config.yaml
norm_place: "pre"
beta2: 0.95
max_seq_len: 384
train_tokens: 314500000
MLP neurons of a small language model. Each row is named by its layer, matrix (gate and up: input weights) and neuron, and shows model dimensions 128-255. Each number is 128 + 32 x the weight over its row's rms, rounded and kept within 0 to 255. Numbers have three digits each. A neuron's up and down rows have the sign that makes its largest values positive.
A block is one neuron, or neurons of one layer that tend to fire together. After each block is what it responds to, as a language model described it from the Wikipedia text at the highest values.

L7.gate241:132203120109091160141169162117208160193120136054173160101128128157074116115150131171148174121087114142127064105119163130103139134135083112111088173133121116194096126142125146112129196152174087135093099149127184126132105116112144109142076152176113138128107160150121097130098185131107140059067092129170136151155105136123182121138095160152136094114098180115090109096105110137105105135095
L7.up241:114144157131117080113131141097167125122050149102057151161110176142197144093153147153134120122078151156167104111121207083117072151163165104125106169195173097105164161124118077121113129189163156070122082178118137108139115123149133090135230148150100117129145145113180134129136154121148128114140132139152110140142103137146111119151170139074087126173177144126132155144124145120108107137141
L7.gate570:058137143152122113167117155133072105181169143146109142105079143144110158166180145153182094163106161119082066124105084081105076042161112160127123165178140076168075141114122077167141140096153147104157130128165103180128123114116132081135125104132140087126094104088130149111110165156142155124180129104121182127190088139153156092119188155093117089114043087121126121165155136153083110121135
L7.up570:139129130138140096162099103153155155109107144132143176090160128135148087152147145132125149095151130199104118176134095110121073182173121139112141122083160183159123051097132130166136189102107030127086109125123105162118093095155097136093142172170140070102120133124155106158108156165142089171146076115168187157131055155129052136080139129135109090123104121114082111150122124126120139152072
Responds to: Paragraph-final periods

L7.gate522:164124082065128081083074149147178141132144107116113113138191103125107138123109121128113082092131154163128164161147167134091189180187191141138189134111126150174095141126143139116083138106121121062106121138120149135157151113095113090095121103121182161111129201125081112207173167078134145086156145155113137100129132105142142098123198079043097119165096142139106145159102143152162165156145
L7.up522:167084090065110107092102179131155117095143119109110083178086099106126174134140096083150073165102143077116063122147116150149110193154151110107106191151088150196125114121119101119141090136128144116172130114098139186138099089113116132084123129109135110081137090126101129110104113076132136113148181145157142168122093112062134174123094134096148126125107107166146131174107134152091157102118
L7.gate717:115173138123145157170132125127146116140087099128142059151074170093108156111138067126139125161104112118096068165111189086131102146168121115141071101093128127109152113149104100082153138083138114121127102155119084097078141152146175164205137181082180181158147161113163124055162112121131130116181109080115107144157129082108098144150114131079082179156146175079125131139104166082195140089116
L7.up717:075130149165147073138159168175095170106149102163105084130161154108088123154174124172116137111148136120120116175125115107111115157149107079150103162168155149054191150130085153094092158141169188097145141097114211105102086093140164098128160098111071141104179178115130142152146111116138148139109111098149084159186184110096109172107106125103162115092057129076111163118136119105110188113136
Responds to: Start of proper names

L3.gate68:076125088118110165119082135162172130108126124143112138202112133094122141076133073159135119124102119089155163163104126095186151106147078125175112121162089099109084177071144168094142128140104135134091092163148060156108136142141143121139187117091162122094094160125134088162101095164089073096143121090181106155141113105151170154158136163123143089104163161056100112177136161154115162150143
L3.up68:135122068164102126096078086086161128116118146155182138093082189076127095132167142141143182223150140092214126107159141167123092125146113108162112080134153077144106176124172160114148148117142140113097131152091116121139164110111142129139149075134129164110142139140179104139104102077106108084144112125169144169186120148107084139168148170109098098121154175119176110116133147153116108172164
L3.gate89:096130096161148096137123117182120123075096138103137150138187190118115114121154138113141159110163109121133096148139134140179096131185095089118074145049105098131137111178096112154110098116151093105121149159185097161107147126099177088090085136098189150152107139141116167157154149167191164117157118204145107138127142116171167125132032097107165071103115129115112064117077108102180177143061
L3.up89:128130075153106151114126169165153150148070097154083149188105130096153160103136092128103095175150112119137092085124166144142110114122143115126083136118108147156139118123161172148107084127113181129139128091085126147111142217095091135128153097141123080122141158155127105146136116159105141084158152180154172125104143130086123158196167161099091130122095114108176141183056135125084126095067
L3.gate158:102188130131098133128087161116111115131179150151162164114075103114089183135153159078115133114163097099181090162149105085172071079090088110133152197146137133096173146091124080057128127143180149079147165154131105153149075163126074168119085086089153121120138165082160102110080093124136137111104138153109084080155128085107098091107126135075140105114106120125158144136130163143154156125102
L3.up158:131107092181179167077168111165121134117117101083099076148150146141156120183149121147131142166087195099140167202115164128153145164112121060172079145093102115191148095120170157145073083113102128081130131118088174130112107139160159074095135179085174139131149194166137122185106107134155188115144104120115134167100149149177100066122100126103079143125063154104119144113074087144099129154139
L3.gate389:119212182140153146116062157114156094137050106095106137092128188139123148096167153186063169116198135187162150190114118087149066135130125120109055135142146156153162098148111166145111115157049164132137142141104136148138134151160176100118129153120178119085109148125179112164119106100086104136127085060149127149139092106205112121091138077186132133167091052094130142123066113183152105118058
L3.up389:168097053164125110120140123133131114067125128188078155122129101119147089132083142125101104134157144085169112087099101074132119183129198086162156098153098121153127103145125132153128101117175154145098135121126187119155173129179116154145096065078081127130097113126138194117117122084155131194114140109102146135120119146117111102145081105150087067096123138202158122109091125136121101158129
L3.gate484:123146174137134129102073123115180180099117129136122131095117129073179149183148134148092166121105103171185093107147125146130079104162087096155132079073143137128135126148104107074182146147129157149165189137158124150156101153147140091094095097103144146137117156182173139123056111119144192093114142120116097118102072105061132127152129158134145093138082108077137105115104184115148162116100
L3.up484:120062086132179137150152177157102052150146155098139174174172117176104178069129148163146139123125209094123138152115136115163106096140152170191133128097179101089140149086110118120147103100120129148162085150098174096107088144141142144164090091125131128090096154191059106202092082154166120081117156118082128123118130162186120127138055120116110142133216116169137091169111085122110145108126
L3.gate517:069168122117115073064174161091139115182099116122123154106147114112130137139165174159105132094127077142078095173099167151123136109115114127154070175104138157174089147109124119147142056144107141110185113138098162065103189050185163176098125087154137065103149164085125112160102176131143142140102131089138110136098175119121138102102102087148105127118129097099148160104134135100200084172133
L3.up517:124112068106173170095110133121153122104104143131145098153096134146070135170116149089157127159107106152104128114171174094101158079116095088161149194116164128128164096164100128121167145145129099145141138160066118150108118139155158114087141102101131158125123103127159111159108120089171112083123113143082123150186102108116091174162147154145121121197145187120124123140134192159129155134134
L3.gate576:087123138141175170113173218191137164168168120176135143163084165125157068180117138148083092100126128122133085176103187178164138162138164115154141063140093172154126117155085158160100161112100146096129116165111148128130144123154142099100085153174189150130098097121077092113128137122128129083119122124162148149116146110087108111129125183114117091111117097114125119130075215105112164164124
L3.up576:146167069180082101114159114089159162103092121131116106147154173125126193198150106135144119123117110156162106149144112088154112164131142096187136161140141145155144097166131108134048123140115170155079169077059107142107115107114103128087134110112145074165100121160162139156154102135067132143113182074118063129160165159127111152122147116109134113111047184080111180110119070184110084113140
L3.gate674:082144158117149165124120124137159145080141140159153248136167087108133105158167085137153098150170120141127098186117111100172105133114146139118123162166068115133096123152094141088105088123136134081161136157143048106149129081141080045111128146139150149142156214161157113110179078142151148116136085103085115082142090151123169127126096133122081104154105168086096132144154146097155102102081
L3.up674:142075069184091127119133098126151144114166114124151109097111137179054145175113160131112167159150189120175169074099123100104102137135107150119073133109125134173138151115126158142091108122159118168109142052102123126114112134102125097073129081131155075086124151150164146148088139084130123051128083156081168108120200137118105188135112106119100167072151137100105117120114174191137107118078
Responds to: Sentence-final punctuation after names

L5.gate214:133134077128123088156128126163132149045126127151136120086157098141190114090087168143151209185120063153085161158165125117141112081148137175168139158131075145161080090103162137195133130104114164107115184102141148206137121176140130056087146149169101131128067129142154167117113146156123123125176132150049140168133127117112129124156104147133140113141142094126116087163092097175152084161136
L5.up214:168117106136120072158070107102135137146150128116121135116142130137151127109090118153154172120133130147118128113105093146100072115117098074179092127177123120114100097134161129130147177126092147178156111166101149136188165193157112094147082167141107134057124073149109154190098117127132118156087152129163120156159112161131142076143187147122138121159084076143154130090166086154133110148083
L5.gate369:142142051142119172170116102078137072050125159099152146141127104106065097209144137148151159176148142124104114109110121116160090154121132172099108131120139103163108124114099133128080109136093096100112130082084151124136139144123078105138182115096134128128129145144098174115169125203143143120151099151113099177171108166101116069107086128174132138156130107125088201130168132115114066156129
L5.up369:152153159133134105091183152124125098068086160077093118097143147104159117157140079077190109133131147102134116090099115091126088101085097097070119149131145139157067148130132066074095149183158076094125145160082133128110076142162182122075101108092120068150138099138090143097160117075123131144150116128113115054148193146101112153115128138138160170153108051149180086144116104130155116059219
L5.gate641:135184113109129112107150187191124137160111123128123164134147157074145091141142122097150132178074130156130129120156118078194218189151156095150154150101131146125165104148154127093189157129121155121107078176085124174124117141127097088141153115116159145140151162097175116104157113134113153100113070133076140132126117155091126106170146174100102113074080161101129101149135166163125172145168
L5.up641:145088134182161099151111145134101168143110106109139137106130162114124118176086141133103131122168173119114112103160097137083135121107177127153184109157180149148150114162182095140125190176114118118108136069166100092099127149091109082122132149112163083104099095154127147139132094114122129170152137167132126084109171141066089090119086193101079154140169142121128123100104183151113157141091
L5.gate662:133077127152169156125155129237138147110152104085169141158070117167085113127146095167105176171097175117108128139150168102122119125112137163113128135137066073175171133150142112122131084160096127093130162146177082160135177099099173119075075132092079146143076174176139108132133112169065148170131147137123145105131116126124086102080123118113094095167105079142083083182155148125149098162075
L5.up662:103129121165182129119090140174143113111153162151170139132151101116139094168129096194112144146092124111145179113174200136165121097076130061196182130169131134117134132122089106162149146151115145132145145144162137201144082114117123146073099086112082112104082124138108117104118115137140164138108159159116074116125160063097135159097173119161164069103096185129132102132127107207108131083115
Responds to: Paragraph-ending periods

L3.gate185:199164127124084129207148189139112164186197126109107138114128140154099181064127074085097104077172107121114103173115148071130114156168158137112076184167151112160126169135137149131176096143142120067170147079105095176120119131177122126093163127129170158103177113124152153093124148135124115129177157113046127144088170166118159120129118141108103098166068088136136142087153093114109136094089
L3.up185:111147147198122147203124142063164141101135165072091078067122130142149082163141098111105076066133121102177142163145194078138184185103122115070133166137173104161089103084110139152127138142157125152128132169116161089124084190082104179103084101144118192124112115166097131131170151143093133111083098159091097070097170141110122156176153149102156075104182075128190150157129142141173085141166
L3.gate195:120173175157169173100163179175130099102188140172137077133135109143116083118094139154159127149185125134113099145190159148075145129085058168091093148096121092164086099163169131134089176138099145099122135158088142130154103086080100165145112135113165138143092128114179144127100127202061180097139082128148141126147095104153112111087087174174140068142117112163141147155137100168152092133111
L3.up195:146123163125152201083136118137167120165172127102113127099187154156136159123139128088120186108117107060102148141076184079107124134130087080139159109083122108184138110145136126150126108157133112140181094100143135131141164091146150150099095113137127169125117144150146139078126150178158174161183116172123119113074159161154194146121113187146130126074117069162088129175159142153113123139181
L3.gate270:169085143107150144146120106128134119081147096062157139161131141114175149071115166159138049153112135179177126120196123117147035188111119108117182145125065109109132099104138147135156094133114123142153114165149117110141176103086108136146072124101141117134101110141102179089111125179092192167152154144106156114185156138120150143165090080124127124111098097136110121087166143079177104102142
L3.up270:160078134146123092150121177108094131143078127165110134121143116094137126060116132141100113163196149107107134125171166119086067121157112143160158113064120105224102131066055091116164123169084194172112171114140126117117109124185127165079180131104204179065088121120117081103065123185104160060182109096161149130174109115135168088121166120041137112129095158138137164106117127156163124078128
L3.gate480:057154149171131132081214147129101195102139110124099069103121187200108135074123115128130176146155138119090099118108083093084145090118134168113100145141140126162143095094136141084132158092083170096169140150143136144124126127111091078161153080093192078045113109098178150068123130190127084142128091150148140124093115145129148132084107116161177115157106148155113148154190165109169168092159
L3.up480:141118164118134142098097093132136104113133087129159118085110144108129118080119111119172159126074167098078077216117094166059097140152154108142137174099074108151134101113139152101137063145147154200099157126126158191125128101167092148182090097115119123108135096077153181086143141137139090118184098133123127135123089187209173146072170125136140081101149069090103131167129104094146133171183
L3.gate497:190166107139132145150125091111161137132145104089195153094105112125170075107132123078119168100100126150106165176113149113119135138152108108173156106159132128048126087063127173063174132128086145124140130135148141120079109093113035129127097152131101149184134071102164073141090118108147092167124108137138129153117079133114193101192146069164084156186111119116147162143136085143138080097139
L3.up497:151099139138168171128108110142148140115146135097164145120202117109070077057124133128159149159161182142127171177132106145136130143117180164121149069067104151166143082100079145096164161136095088121135163187108131178129136114150170173149097177091142122169079122164139139199128123148114207122125060118150122091085155066096150091184060144107140124108170073159106082130105067043156079122100
L3.gate666:148158163175163119132119128125067136107108159097078152085125132127151106184224145086176173127144160136078102132151119176172093129154169131130150112163145113149097126108109204156193127149128100099124126183097043112138110088083143187151069149097171105111172143085084129140183146162132155081135147113133168160145111134140122103135129183111149068128122061131099159156141124153217109075139
L3.up666:155150052125107091137122127113169139099116122120140076127096139129133120139134130159202096125123143098069075122102121120127181119103147209138149086120123128097101181161085182093138200151167115111099123158098142108114122107076153148157097140136133123115176131152189095184071188243082175063171096175110137158154161153212200111172131154103175082189109131160161122140153116170098142126104
L3.gate749:123135142121089111054156192158162178169135113134185130139192155186180106067157134127133120098156141129116088179146136118089095111132157144143136124158165154099099063130089159104094092136106165118106131138142144113098126168172099171154098113093186109131076097065128123164046148147157121106152056132162109117127100065178141128137115153149128127130133173141158100107099168101148140104085
L3.up749:131219122085050141112140123173139095161083117082144098111104112159108138170189115119072123131110134136115155097109107116179168168136117116107119180106137105152175152099124133181163131072122129104133101174110135121135131118103144132159091120151094059104182068165100150175119098109092132150103139072164057074121157128158121103138120104164171093168140135140123119119129143099165132142142
L3.gate763:139139129104125110137111125088119136134160164188089146041114167129132091083154184100077134095145110189098130165117091123143038147122113122145118094115125166155093110097121156093109149157077145134160179166128135105131154109122145136109162108092111174110120149185153079116118143156159173109186165191153054182107152103153145159160099192190098125156110091093098129124157078153169088125135
L3.up763:084146115136140126167051131089128110126151175145132147131140137166109095158209176140192076148167112139146132193138095136099118085121154163196150086224102095111129126176095132134103090092088083100131141130101149120096198156139118124037147084122165117169146173090121167153139148096080111126112088113155062135150095158066101167126140083162166151152131117089140149138123103140135162147110
Responds to: Clause subject before verb

L3.gate53:146141133153204072177105144136078152106170146086082136083138150142113160062127130065093059127136071166152107099137099173132132179085107103112172139162116082104132145171076111126092142138158125074083129170095183171121160121062131074141126103115133098124088107132179158094091099129131148120133165164108157098162151133143095172132140148129139145184091147058138154159175102125151189166147
L3.up53:192128044186111102151181107121126138159136154127161140162176080128142105111070164140202149136112123084154137127146111089111108124130140157125159143165072159119156151142089211158127116087145103160133106154091124135091088121140116147167150144146140085072139118187157135167114173105142085106108131160150195138111116178132135088110084090112152163089161144110129145131150090115136173145116
L3.gate70:107155183103121119133173093142135076130097104152137111148083140225066090044137089152131198145097111114149177134168112162096138136107117152152116124161130176140153135177163150099105156071111104087125161075145104124087174088125109131138115128095116151074018137095113113092091138140121123159150092103080163065143093137149092172134104098126097101104194148150150134083118126148114133102123
L3.up70:069111195151093117163172162144177118081093150134124094142118127098060148095165118176128139149156156132156119128070123091134092162062091077216199110126106125115074184146155122082050149116141149110149114118151164105141141115071132192150098083198159090194110100094101100153146150104182159153117163112102114149066074129115103058161127126182185135143090133109103132155177142126111105111169
L3.gate74:088133120072174117117120105156143172185151162118144138188161107101126118078150202119091167188124054155179175078129166132139117196106091142141132076108127085146088143142105149069140138120120073073131161091076137137108178171130072125076181120153115131062100103110139137125129165106173195177079159133116091093123126076079112114124151108113111146095104109067172132111040098183119161120074
L3.up74:136133171169207114117112114149140162126174079157102161120153144116160085139081071140120144118133105138121180128091121172128144124160167112147104101099146109139107121155128127091117153197160140165105115124179107151114175072096108098145101082077138139091148071100083168111103132136152069089152102116104110148192148160119159109065135065192130090131086195060132144099107136195154117098101
L3.gate196:099094142148172119100088151110154093131102147075140146128148054150124121082099154181087102140152184132112178184109146139163115170120116163133121104167114157126167171134116198107091081143149129103097131131139143104119101148198085136125180107123120167110129136124159086152191154131128147154172098151085112086150113138130083117146171091121143168101144107116132119183060134160111182112084
L3.up196:127114121141132126110115120094125128158194089145092085101121151136114125121095170136165107094088132188102118111109157125102155109126183139171186129105085122197152111081074159142111127143106082176153181141112100116165107120139078109095073122178129132141115149164129132112183167133108125114154144113102164091203086082136110117105132145127136149176131179120115110198199167146123134133093
L3.gate259:145076185124138054119147156092105191144121138138132180084157140161156151138137191114097126112127089125142138137119161158105076171138153128153130140104100119148140119132094110146093148096166161169156151051119177149126148116094125137132142137100186137065129138106142082165182130097129139134147168104067154131087137206143121135089112129106079130131153149155161137134077099123191123138150
L3.up259:183132158216160115110125180144166129107159129098099098127078189125117152171067062089140135107120110086111117101073083145085134111201151073122120095118110122083102157164135173093119125169089147107161134157125113117087168095125130132131125099131175097105123182157167122103131134122075145157110189133080152143105069171143181116136153186131130084104138132154125121125123113073152088110070
L3.gate358:116139147156098052169156092161139170104182115144133174143134152114114098187068145118121147153109111145120160141122155178103118040090128131157138115161099118168097112077071091093181157133126095113207157157147132137113186129117137154125099148146173131140101162141140132112155124107185133116125162110086161133122170136179143111158093110093050123157102128144165079121128093126153137122101
L3.up358:171117128114190126191135065171150090141127065154139131097120102091160186151134125127170136162133104160121161138120096184046106152114165136134108143166149137138123113111098164152179113148136145156102119097094187191188153064191090135113117129094129158090126081108135128122172108121108139111059089143059107196100121108180177138138125090179112068158139164112092124099140084091141096190092
L3.gate432:089157132141040077104145128094065160050143165112106137087131174103113143113176095145147153120115109124079106118152152172105133156153123129190135091103124160161083149137144146072108176104117137120171085100113133169119107073114091182116143100058082184170049095100130150121098104157121103082121132104130151134107124129189142099165121104076184182202107102117173116141153131159127177110186
L3.up432:154084187147172131102199182098120091090118107080159114147113096094152128125117137101134182121129131152087191128105170115137147139109190179136148186132162107131171183096130126141130149148142146181142176096034112107142088097134086137203155080153169138135108131127109129193151190127093134081096149136085139132154104085073077105124094110034102099102063110131075134108089133140126105178133
L3.gate606:121106129184132137156151150142097099137163081147107095139126093123123167154148180070124096184134108176149131109112162102131134064180144134109156085130140109140098108082111099166145140141138078108169170103160139179135099141145145103130112154067185132127123169128130133168180121086173157067184102143108136122097125154161101115169100112166092137096096149122146065115170068107112074133109
L3.up606:166145122127085087161107131156187116109078062139081155125105178061135130188211126162157130109097122168137133072146169106135112133108137107169137084082140145108183139070152155106181171114117096150137110086062121118104139147129170083083112139177140115130102162157104178086163189140100164139110111147089103176121108147163069163135087094140074083122140098081174100093065157095179068112098
Responds to: Opening pieces of names

L7.gate375:108093082154090136107151142043146123113130105103108133181195117142107064132135194191142099058145127173178117146160119162131120178187159146134132145166154178106117078117119104161149085127095126168192105130140164158087104121131102085161151161114179078207143111101057100071119097174172196129137085138145147131108141127114113105107123177113154116075129105094089136130096078161174117103149
L7.up375:153054185138185114102141151089053113191083096086166128145158110159137141142105110110125061120141126164122104117144108159131141161132108104132068141080115107150093060102139146096146166170120142087076132142142144106106077129114105173088134132176145072143076108150116103101104163173127169182079111181083142140086166100170112180103129106184114094139139148110074138087096118133088138115179
L7.gate445:112104121165168124156154094151177068159118132085182085137132188164131091099100125146070133090121067104086156097172102146135115185157139123130121174104124072118114075118092165137147123156120121139156150136161199086101122075128134122121105150196111056202161078167118148098146189131110120161156136145127083146094181069201163139127087133155175065132150153137135083184143126151160146109147
L7.up445:164109148188137135159119149126142127125029131083146094101022188177117135112164172137111115108172107152166136164104118112098104089205150150086147098138164153184116160108136168067187117165146137126115123135096166141155116139091114094118136106143121126061121126152140167139143123179106100095155110141133139090154120085120146184169184109138132117070133161139091124116109161088130150169120
Responds to: Pre-verb adverbs and relativizers

L5.gate94:114130150130093160154168115114076075079072080109085131117140183128120120150128113109147170157180137148070140087093164068055117150072170165091123115119113143145165110121150070129102118193191147100150115134178085123093169075145142078173079119121201086126118134079155127091110128116188126104097142106138137127158108143180099101133156093143098160112095103143081151142161108135069122124087
L5.up94:096151089122084131143082085114133131156155113138097170148156135156155129110147073150102130058154179072121127187138150122130137131137085081121144216112108110179118165161115097089155083064133156110156152149076166160110133107185136111141123192124136163192134090130164085118144082098171154121193117196126151207103097127136108081139146126101119131145163166088147100097123185156145172172089
L5.gate174:153155156124127122124110163149152110130113109153105158145149133110165161118121089124159106168152106159186120057078160139102133129141156100189110135157154138121170134175136111101129099153177072121161131120163159112090093111146163154121145145114104139087141136099100090167154113110093112157114160170090153080091117120187168160145153133112073154149183182122142051112137146159085104143186
L5.up174:101084149141179133167089142101146105155139129156082126106093168123133164126131132128145142113129116186149116119142214105148048133120173155118112137084177135110106091125159141110131162148099081144070130132117094084120175150131112128093102102105102061101134155110122102154125090128077198157135083153129084131201166087107097179111071123125077077165160127091066113111161121113156129109119
L5.gate353:126155125150104177057110122093183144105089117195108147149144195114180169134126131120059068111171176102155106070079115156143094132142157112118139132133112140174110128098179086170132163091147131063134127063112083143102138169131175084110160163151111142130152171071096143104191124094071132096186096101134136142137085101162103128092146109143126111106141159102117081086138153190197167141080
L5.up353:058101177095131133096095140126126091097121150143112162124124152160112165114060107117134123090164147162139188176146080136152082164116140057059112161130100137092181135113104160080169139140175255134105186104133150174096142135084137115147132119129153105140092169090107131133144070105143155135111163070082121111152153128195040180168120149166098138139095189142105129165086130105104131173109
L5.gate717:123183085136137146130148176102145174139174133167121091145165134175137131145092107121078120158190175138184180153103119141125102127123122192130145153199119087195094150131133105179172137147091144098130105122105166113179130140113125094118133087123129118125192126103150191175083119140099128056173070185150098099106134110119130169080131106160137164067163072163084050108097068167106128176089
L5.up717:150149113172159147058157138100167139115123134187140132130118136112110126118091078122104150086201132148115124147088124193148189113072136119129121142145144128178095065106142106076135138082175123123224077095142175123157184134121184102083074184124154069204145185147130129152120185070193110103145130117133110150112163118147080084095089074108095100123156131163089071156088113125149209131115
Responds to: Capital D word starts